Weights of a small GPT-style language model, trained from scratch on English Wikipedia.
Training: 173M tokens, 10529 steps.
MLP neurons of a small language model. Each row is named by its layer, matrix (gate and up: input weights) and neuron, and shows model dimensions 0-191. Each number is 500 + 40 x the weight over its row's rms, rounded and kept within 0 to 999. Numbers have three digits each. A neuron's up and down rows have the sign that makes its largest values positive.
After each neuron's rows, "fires on" lists the tokens most often at its 100 highest values on Wikipedia text that the model never trained on.

L3.gate166:530509492544506415542552469497528519433451536461505453474512458562508551460470529551508461436500598525543512475521488462484582464533491520485549519529487581497460533570505425471496494492507502561452543539504545493483466444475443502472483518422502391460386478574499551500473404489484469459511487454455461474485504479484495504509534453534505478418433481501432510484455616494474501576423540473512469515457506501564523546494550450530507495502429491506579488515534482525476562532514553488517517450568515573501451504511484504536508445547515513445464504462532519522505532521494494552
L3.up166:531478513455437527466532482453494491536459518448459504426529496508462473438479562509534529541479509483497536556481518498541503555499547430475388481476506517533483504477447548513497521499530481358471470489495517513521471566527489531524497534493455459497518499473521389496548621501442488455485450489522464600515453481519495463495489445545550463411463526510538431420515484453459567499447528472483452413522544492504485492456512557467431545475533489447560497535532494506506526479508485500477526496514501465497575551529540466531445545468477473494460467500483487495482578492444513380
fires on: "y", "end", "ind", "ge", "ary", "ent"

L3.gate82:498503484420484508394531449463556511488535533481529500488486480489422505511428583507496477531524452564520516537486532486499543551588511542524537449546538568500490502512488493470482481534477432471496524462490483493519546458451509485502590526575496392500513483508436533519499544519471556523482465452458500435515529520506541467461507555482491498507442460547524530464543491485562552545472494515410450436496437470510464514474527570533476541432515489544487440401500490551539401490525505553480549523510498451565444540501535569452444495501488492495549419481456465538486468478409465490
L3.up82:505523512433488443431550492534551498533482489484523443436485440504484490577474563493585429559593556582503539524485478540497545521510580565528507491549471525454435440498529544475475426541449498507482494519540492508533481545516514528594549505462487459467547479483492486529490531538515524454426482432475470491481493503487505510485421562503505435443463466582481520456469549493541460498429519565433483474521485535510540531501499519507528572494475526534564487444487455505512419491496521529493521546507512506520406563469537528507489558417522415537572485456434507545491481514472527504
fires on: " cont", "ord", "et", "ent", "ort", "id"

L5.gate72:506459508499524548502496480403572492463564487521468512420514517469526479568485417558479487442432473401508508527472479507545512433479440528495457519531507464503541523520416437529490473490501513492436530524557434493522480364524568450503547535504534541587431530532457513527499476530544507456537444486497540420567494480531521500523474468527405458506583564472500493503506497475532539529465493464537522476481537488497543493478521501468506468476457557501516414476464454541430436487500486515526509552492497423554476548443529516533467524553526501485522563525501436531554541529501462545
L5.up72:553485532540602443483492474501484503529559507588416496428491507463500510516541518510485476437479479444446456467499462515472439494493394450475437541505515463477450537538452498404574512442497508433484521527491528535564479461559583487532464492565522531609568534516467507588521555521469551525504460535467536454538460393464561492523477545515485462499524554485480449490486519480537477435436530508495541444504525488457497472490465522490506471493460492474521476485438513524490467500474513495524470530542497458437466551600500514574467479501465467429485530527456489486500538527445464503
fires on: " he", "I", "is", "am", "he"

L5.gate64:514505448416504539517476586418495473504507528455543529522445563456556425416414492458429477477495436440533575537466519452524491533457556500494481534439494461544498540503548500521500542413481524455406558499458482519563569458476451526384532555570470466486523509465482495515491508588554477508486479456523497476533499497454493518526465555561479423558437436529501521543493474490516539464541484517479490472509490488509482528511465470508452559508494476506505502526491450463451479473535539519493465547486570507570552434495553495533464535506479478543558469522498547528464573538465548505
L5.up64:486588469552449581556543521442454430463498462495510491464427505483572486465415483503428512480533437497555557531492484491493493527465621500514499512505472472431565495449495481528509468479455498496468555441441485492536479511529518485465504561513486502492439445489518516551480555478595585446445480466487456464523610509506501491447555463482535544527413530551535533489500485512552516516551545514512463444543487459495550442505489518453471516464483497504474461459476513480449470491455517551518483492514521406559554484412557524502482481476501489535548455489495520567533530477527432568
fires on: "or", "le", "em", "im", " U", "\n"

L3.gate71:497552465490541475533559515500527521450491559556489575470564578480437543356594518479523481525550542481558466470513453504502505420456535464552515499505509495538548497457532497587512501536472491464537474490489506512474461486504516565468453482471445481390522434506455527535442504524547510439512494486482502451473546507536448526449540486455497548491440487517485515523455503454568555491452487467524512486512523618532487481442591521504449564478542430559533507450526499569548520547503492528435491541502568467528528530450516488527506504462546472509448482517447502499542483533475431506
L3.up71:460473427460462454466444514517481476472494525461490547500470543476517502430532527499532483561517517482470422489478482563526546503435485502590483536462488458492451528458477482509465462542495534507541545527548488482464493516517521523544472506506508498499467491481425468513429451547502551445509558513455577447460526512513453530475527510477479448419526551464523479544473515518477513452510500474436492528505448520505553480516464490442425597481457508490468484447560430644503510523565525606455470524595509531531487493466580472554471568473519428486480491533458548456563495487489423553
fires on: "y", "id", "uring", "in", "is", "ie"

L3.gate117:533448487482495482494526466513534507524467489399473491521467420471542479523538493549564532525480472529575548522563523577470524466511531459487494497473539487511503489497524446546494518515544497538465508483535478605389460545563520501529449480466469445520459495477472416457585544541570478410541514476477524516526447494472555541437478439429560455505522483491498497512497470522535419451544536500538462551519449439509523481476471537544475474455526525497568476514475478478512398527507542545457456449621553525491408528440578484505523444481517511499521460478517488513526464475501472503
L3.up117:503410521497534502492510519539510490525558502462487461524486475502391490554475541594552515535559487484569491484487499422538415526516463538449464534521509531626471491552484499494515485527505530473442487458456504475513492535507521517498472576527486416446438485536497416528487488446532468486541488494539515428544579573500505487484466478486450563468460561504454485422515534529497543535614498494504514475504462448462437500431456578484490473460510554448551482471466436494517467505455561515460506545584515443517543533518478495503479516449548490462455545474477487516525440510424498498
fires on: "'", "ra", "0", "8", "7", "6"

L5.gate149:389493602548499495495512497491581454460456550457487538464526520497397465454576609520516539465475465435545601522543515488503479502494553437541480483502578488565506473494541547461540548511477486491506487432504514514446532493437560518480461485477445508493465464495482448517484500549454451498573500451580482481463549501536469531438500493529400510470480470477570465486474567462479496518550539526443498471451454438478460489508461536469431515482551484563543475444498496494545509496488456517510530509449446506436517461515510472545442528465499561498512541469507540439536548451487485509
L5.up149:498533573544526445522542442525573454509426522479473472433537503507506524531521513523542470412480524465499618471574523501446452549494464485525496440505546442433522523465538495486528502570455502518457474452502502512491470541439541491514571484486479527520499558487518488503543496489518555543505484486508544422502462527501491473409516498536484554497542549483459561490524444427441487464525578489489501489501473530484431477525528446508563523457501485555459508472514558499561495490434482554433540500511411522462506465471557482513496549525502463481581483474434556464617560420528447509
fires on: "is", "s", "res", "fer", "id", "z"

L3.gate96:497511512563516430543533544534578512456457581505499562547596557497466506432529508539490474465479484484533463521539460529567479447546599425525522483452527546550522416459565484490577481434533538584467421426531488505503455468540510506517490433461459497510517471526480445420486492450505483505515499528485425479494481544499469489517501478524501522576434546444528470546411500511493557500495509565524511460477528523511539529470499477508567493572557478485557492517493520553483505517415487518505556579524489478485522491420544466453433456461491500539511511500519536515497458550486455550
L3.up96:536493499483546504523570506548458590547505464524524548504509495520512554484465395501519531490494463464427535408463519403509525389451495444449530527627458482461529491461509504476498512376451545535527507451504557544510529488515473473420525459473529495438463515510467468432521526539451490440516546472489527552522507539495563481517470514530512454540503496482540446513535414458476502492442498448540474492488501494528503470447452495510505475503486475527508504514456499515499477575494506514524518529549496468551431527516447507468523462564454552553428492512520571568480503533459603532
fires on: "ch", "k", "e", "end", "ri", "us"

L4.gate18:502563518532551478505503456536497478495496496479526488445538435477463566518504483545500462463461496496427506539579521462484461401548514494552486517368499524445520465555417525571481487596541490483496517527542434489482548516596468503514488480431561453572481487525472487511490502521501492494514541430548526508551453448502497607524573452577471496484571496484489518495442477468506497522434532428550492483521516470443532497530559527473480481523494440561456533476503495501490495495454577495515460446500598477486481445484447486493591540544507497506430452461509565529512485514483510494
L4.up18:488498558488530465553464494449440448493497496487451470466492506471481510522483511472487514402487514478497467429471535495470459549579514534493448533467531480444498507472532495527486477504523603467448484506528523470509442426490460496447496438497511552462513502469512501468475479548573467467626470459592482592414525498498499515496490440503530497558547522481489427481534510512489505572495555464503565457519552546465534441484460469489494524551609456591524447547455557549464509501546483604499414483446522458512514447509505533488573527573508493452522464543507513469474486535474510487
fires on: "ot", "ch", "ame", "ames", "ond"

L5.gate4:528461506444496495463515428526516498533566518504478541464436538454491473433423512528481577479469434458507521489570482575489595463482534560526562512492544521479470541482508539540431488503537517523445442562458536509439494536450555478475513474522538430476576550539462488490514579494464552461496467496558490467466468513499518431575430427468542531457476498519496520472534455523552463482529647525502504528467487531534480424504532480544500526522506481488561535488513566569528495479473458492494445448493441519512529542553470534464515519472516451437491523517483479479498496610505522559
L5.up4:554492488543533507395522528505529503535480514528517473495539547521495521410429519482495441453532463521510452513461494518532444444392465453478463474442530480573520489480553510445568496460432580518494535469466475473536466484543453445569532515507538492456575493525521570526566419540526511504443429509451501413488477497532491558495561503520499500496518498422516475510509449495510563541451492516544443488486469528562488489522565482449525463538440483518472462533479500595498476543456507470531469526549575528509492469481484610572462508553473499492508531504429538488539509496554464560
fires on: "at", "in", "e", "ort", "and"

L3.gate113:481500483528584512424525476519458526490532451510522566481394474469481494462443519486517491456528485506433455532516530573483568555492461567464500517519526554524440458504514508557447448531469368494484489464481447494566527512458526476467513486503506554502488454481490558515531480498496497438477424525468535459525450529448495514531522514537497513477514526555551444477513469456498511471405510492474453487546486550500500547505500522550447500407420462547598468465577548504531453489545453511499531523506449525509519597507573506546458473600475432491533444526549444518502531476482533495
L3.up113:489436497590504568448478533494489466449525480470518555516516502445508522516466506597466523445568491442463434440452463521537443488400414490500482496486554487570483449500471486480472568503488535519479429477514434461527493502510518498508530466585486484520565538408419559485456485539482490560500450573482501500510534491574500474482536514506538505414508503481505499474561457533466546481466459447437467486467494476481510533579491480496512523443487472468479427566514521537464509474487404501489545537550489538532537485430520536507542497557480426433503545519497441432533526464521503557
fires on: " He", "he", " he", "e"

L5.gate90:432489465490535566482413486561457514485592457459444542555545562461543482512484461593487515496479562492527465535480572541488446439531520440478497485480435476483538553489566513526520514532464502405596497472545505530527596474527488454558543490522451496497531451500484461455543497481544476485461503537435488404561526527541546514458514483492475460515478512422480556523485488490543512427496499520461541485414487477462563432476544554471503533483544501475535473521490466466482483535504535446461507519537514463524506512410508491500484489506509530505542444603474423485522570440532491508
L5.up90:511470481473580482519609524437493489514493468424497511466515539577438492511462514462465498533519427466553567542423510460489504452509462437539529471477514432477516471429521509526504482520430522577525513542483501525485480441524530518446495435577543511453490480452501452408538493478519438444470505562570488522506486505479560417509480490490509483490465493476495472484441512493535435559466508535552490539531517605501530491503466462495540476558460590512520451520505456487485488548578475553491496492529502517558491537485498532528443528402377509471467546486508476541448574495485512482
fires on: "pt", "uch", "im", "l", "e", "ass"

L5.gate85:465522434491488472496513525583463528517480565483473503487509512540483553460521554509428472528558515567498475497537491524469453463500478482584434437514533435527502493532449518523512480500477442485440480455509516550557520487506422553440561502532536514498470495494479533509438557539487498499538475516481442537462528522517505474517534498484504511560494456531558401553508429483482507512390557470496476418556537538480515553497549521446489511542535445471543547496520527480497457495538442503500518494641594578423527438505536545436522525486446503475562457555536493447532543452541485486
L5.up85:496502502471460541505564483498379544492459488453527463439526457552515501489455559511503478506480446549602505514559497575506492420604533497521468466500536518454486545499477512541473529525457456516455502501462535550536493471448452558467475525527453494514501510524478481536565481539520466461480446547501438494475541498519456530505493458496514545524503452428501527494477562508577435485476485453522475436490524485532517519448596515451514498493498464562609537501422567442473535452477530477511467568548470547465553533576522528499509514478469488436532461460529458524519590574527562449
fires on: "al", "y", "ar", "ent", "ical", "ire"

L3.gate182:439488530474457477468461522495487459530579477507491534506402515462509459584551437456455490488463554535556459515505497547497462515467489469509495474544415463491521440481442509589488525469547451454537476464572470466471513546435492482554585479475503528583565542445502497477491462522493580502460472545448543531457482447476508450493533524474524510537533476448519496493535494523461531480502457532535482491567466566420492492511484547469451514487463469478493514489487558426448432499501435488501539514539463531417472453443540472474465455540447534517545497591482396478547434451461511526
L3.up182:469555502402497425508499563566545476567484513542500602560487547474530537537538450452435549485503511463442529403486460518507525507488492464511546467589452470421476448488485430508613461459467516536543499529582486488462505467462477563524488487475499541509565499501515529484507459523515536490416518453498473504458521499480551490524530595475525441548515457499431448568521471535492536477473524511595477513585418522474538494544503488578559491468534511586517511511456497529489497532562479509487511522439444515457470455449507416519523454499509505503499479480515482507531514500501503499
fires on: "e", "cc", "il", "al", "res"

L4.gate165:424510560551455533386525444495528467478539521515486463531499483520548500472473513566535522506513488554493479517471510471425495451475457427469524527473491453583527457459465471517526490542541515476451451473574556453493501506523512540512539467503553499406516524615496483564464532463397508500495494538470514485500444539464574484467463524541511482488500501474537477541515526497580575530428474463530474520501485490468489534492540536432458528504476488470519431521413563499447486512445529487449530539490524511426459537526450502427585477522509459488471575519445481521521593503457575509
L4.up165:434502503507449545559523510507483533414524466526512442418517484483499447482439449525504481558441514499494526522442445525523449515507579486480597486547467523573578542546475440571498439510451508508434538511527458437464544551476520546552500490467488511534473496531504503542490427508521520473465494468529534515504510466432526492462486505457585444431505478491402485467469513543500592568437470447535516489473469451587518531523566580478433531446514499430549494512495454499481534500482559463557486447481486491492552484495471434469508552497483471504461488548498428503584535522491511511
fires on: "al", "ag", "ok", "ad", "ide", "y"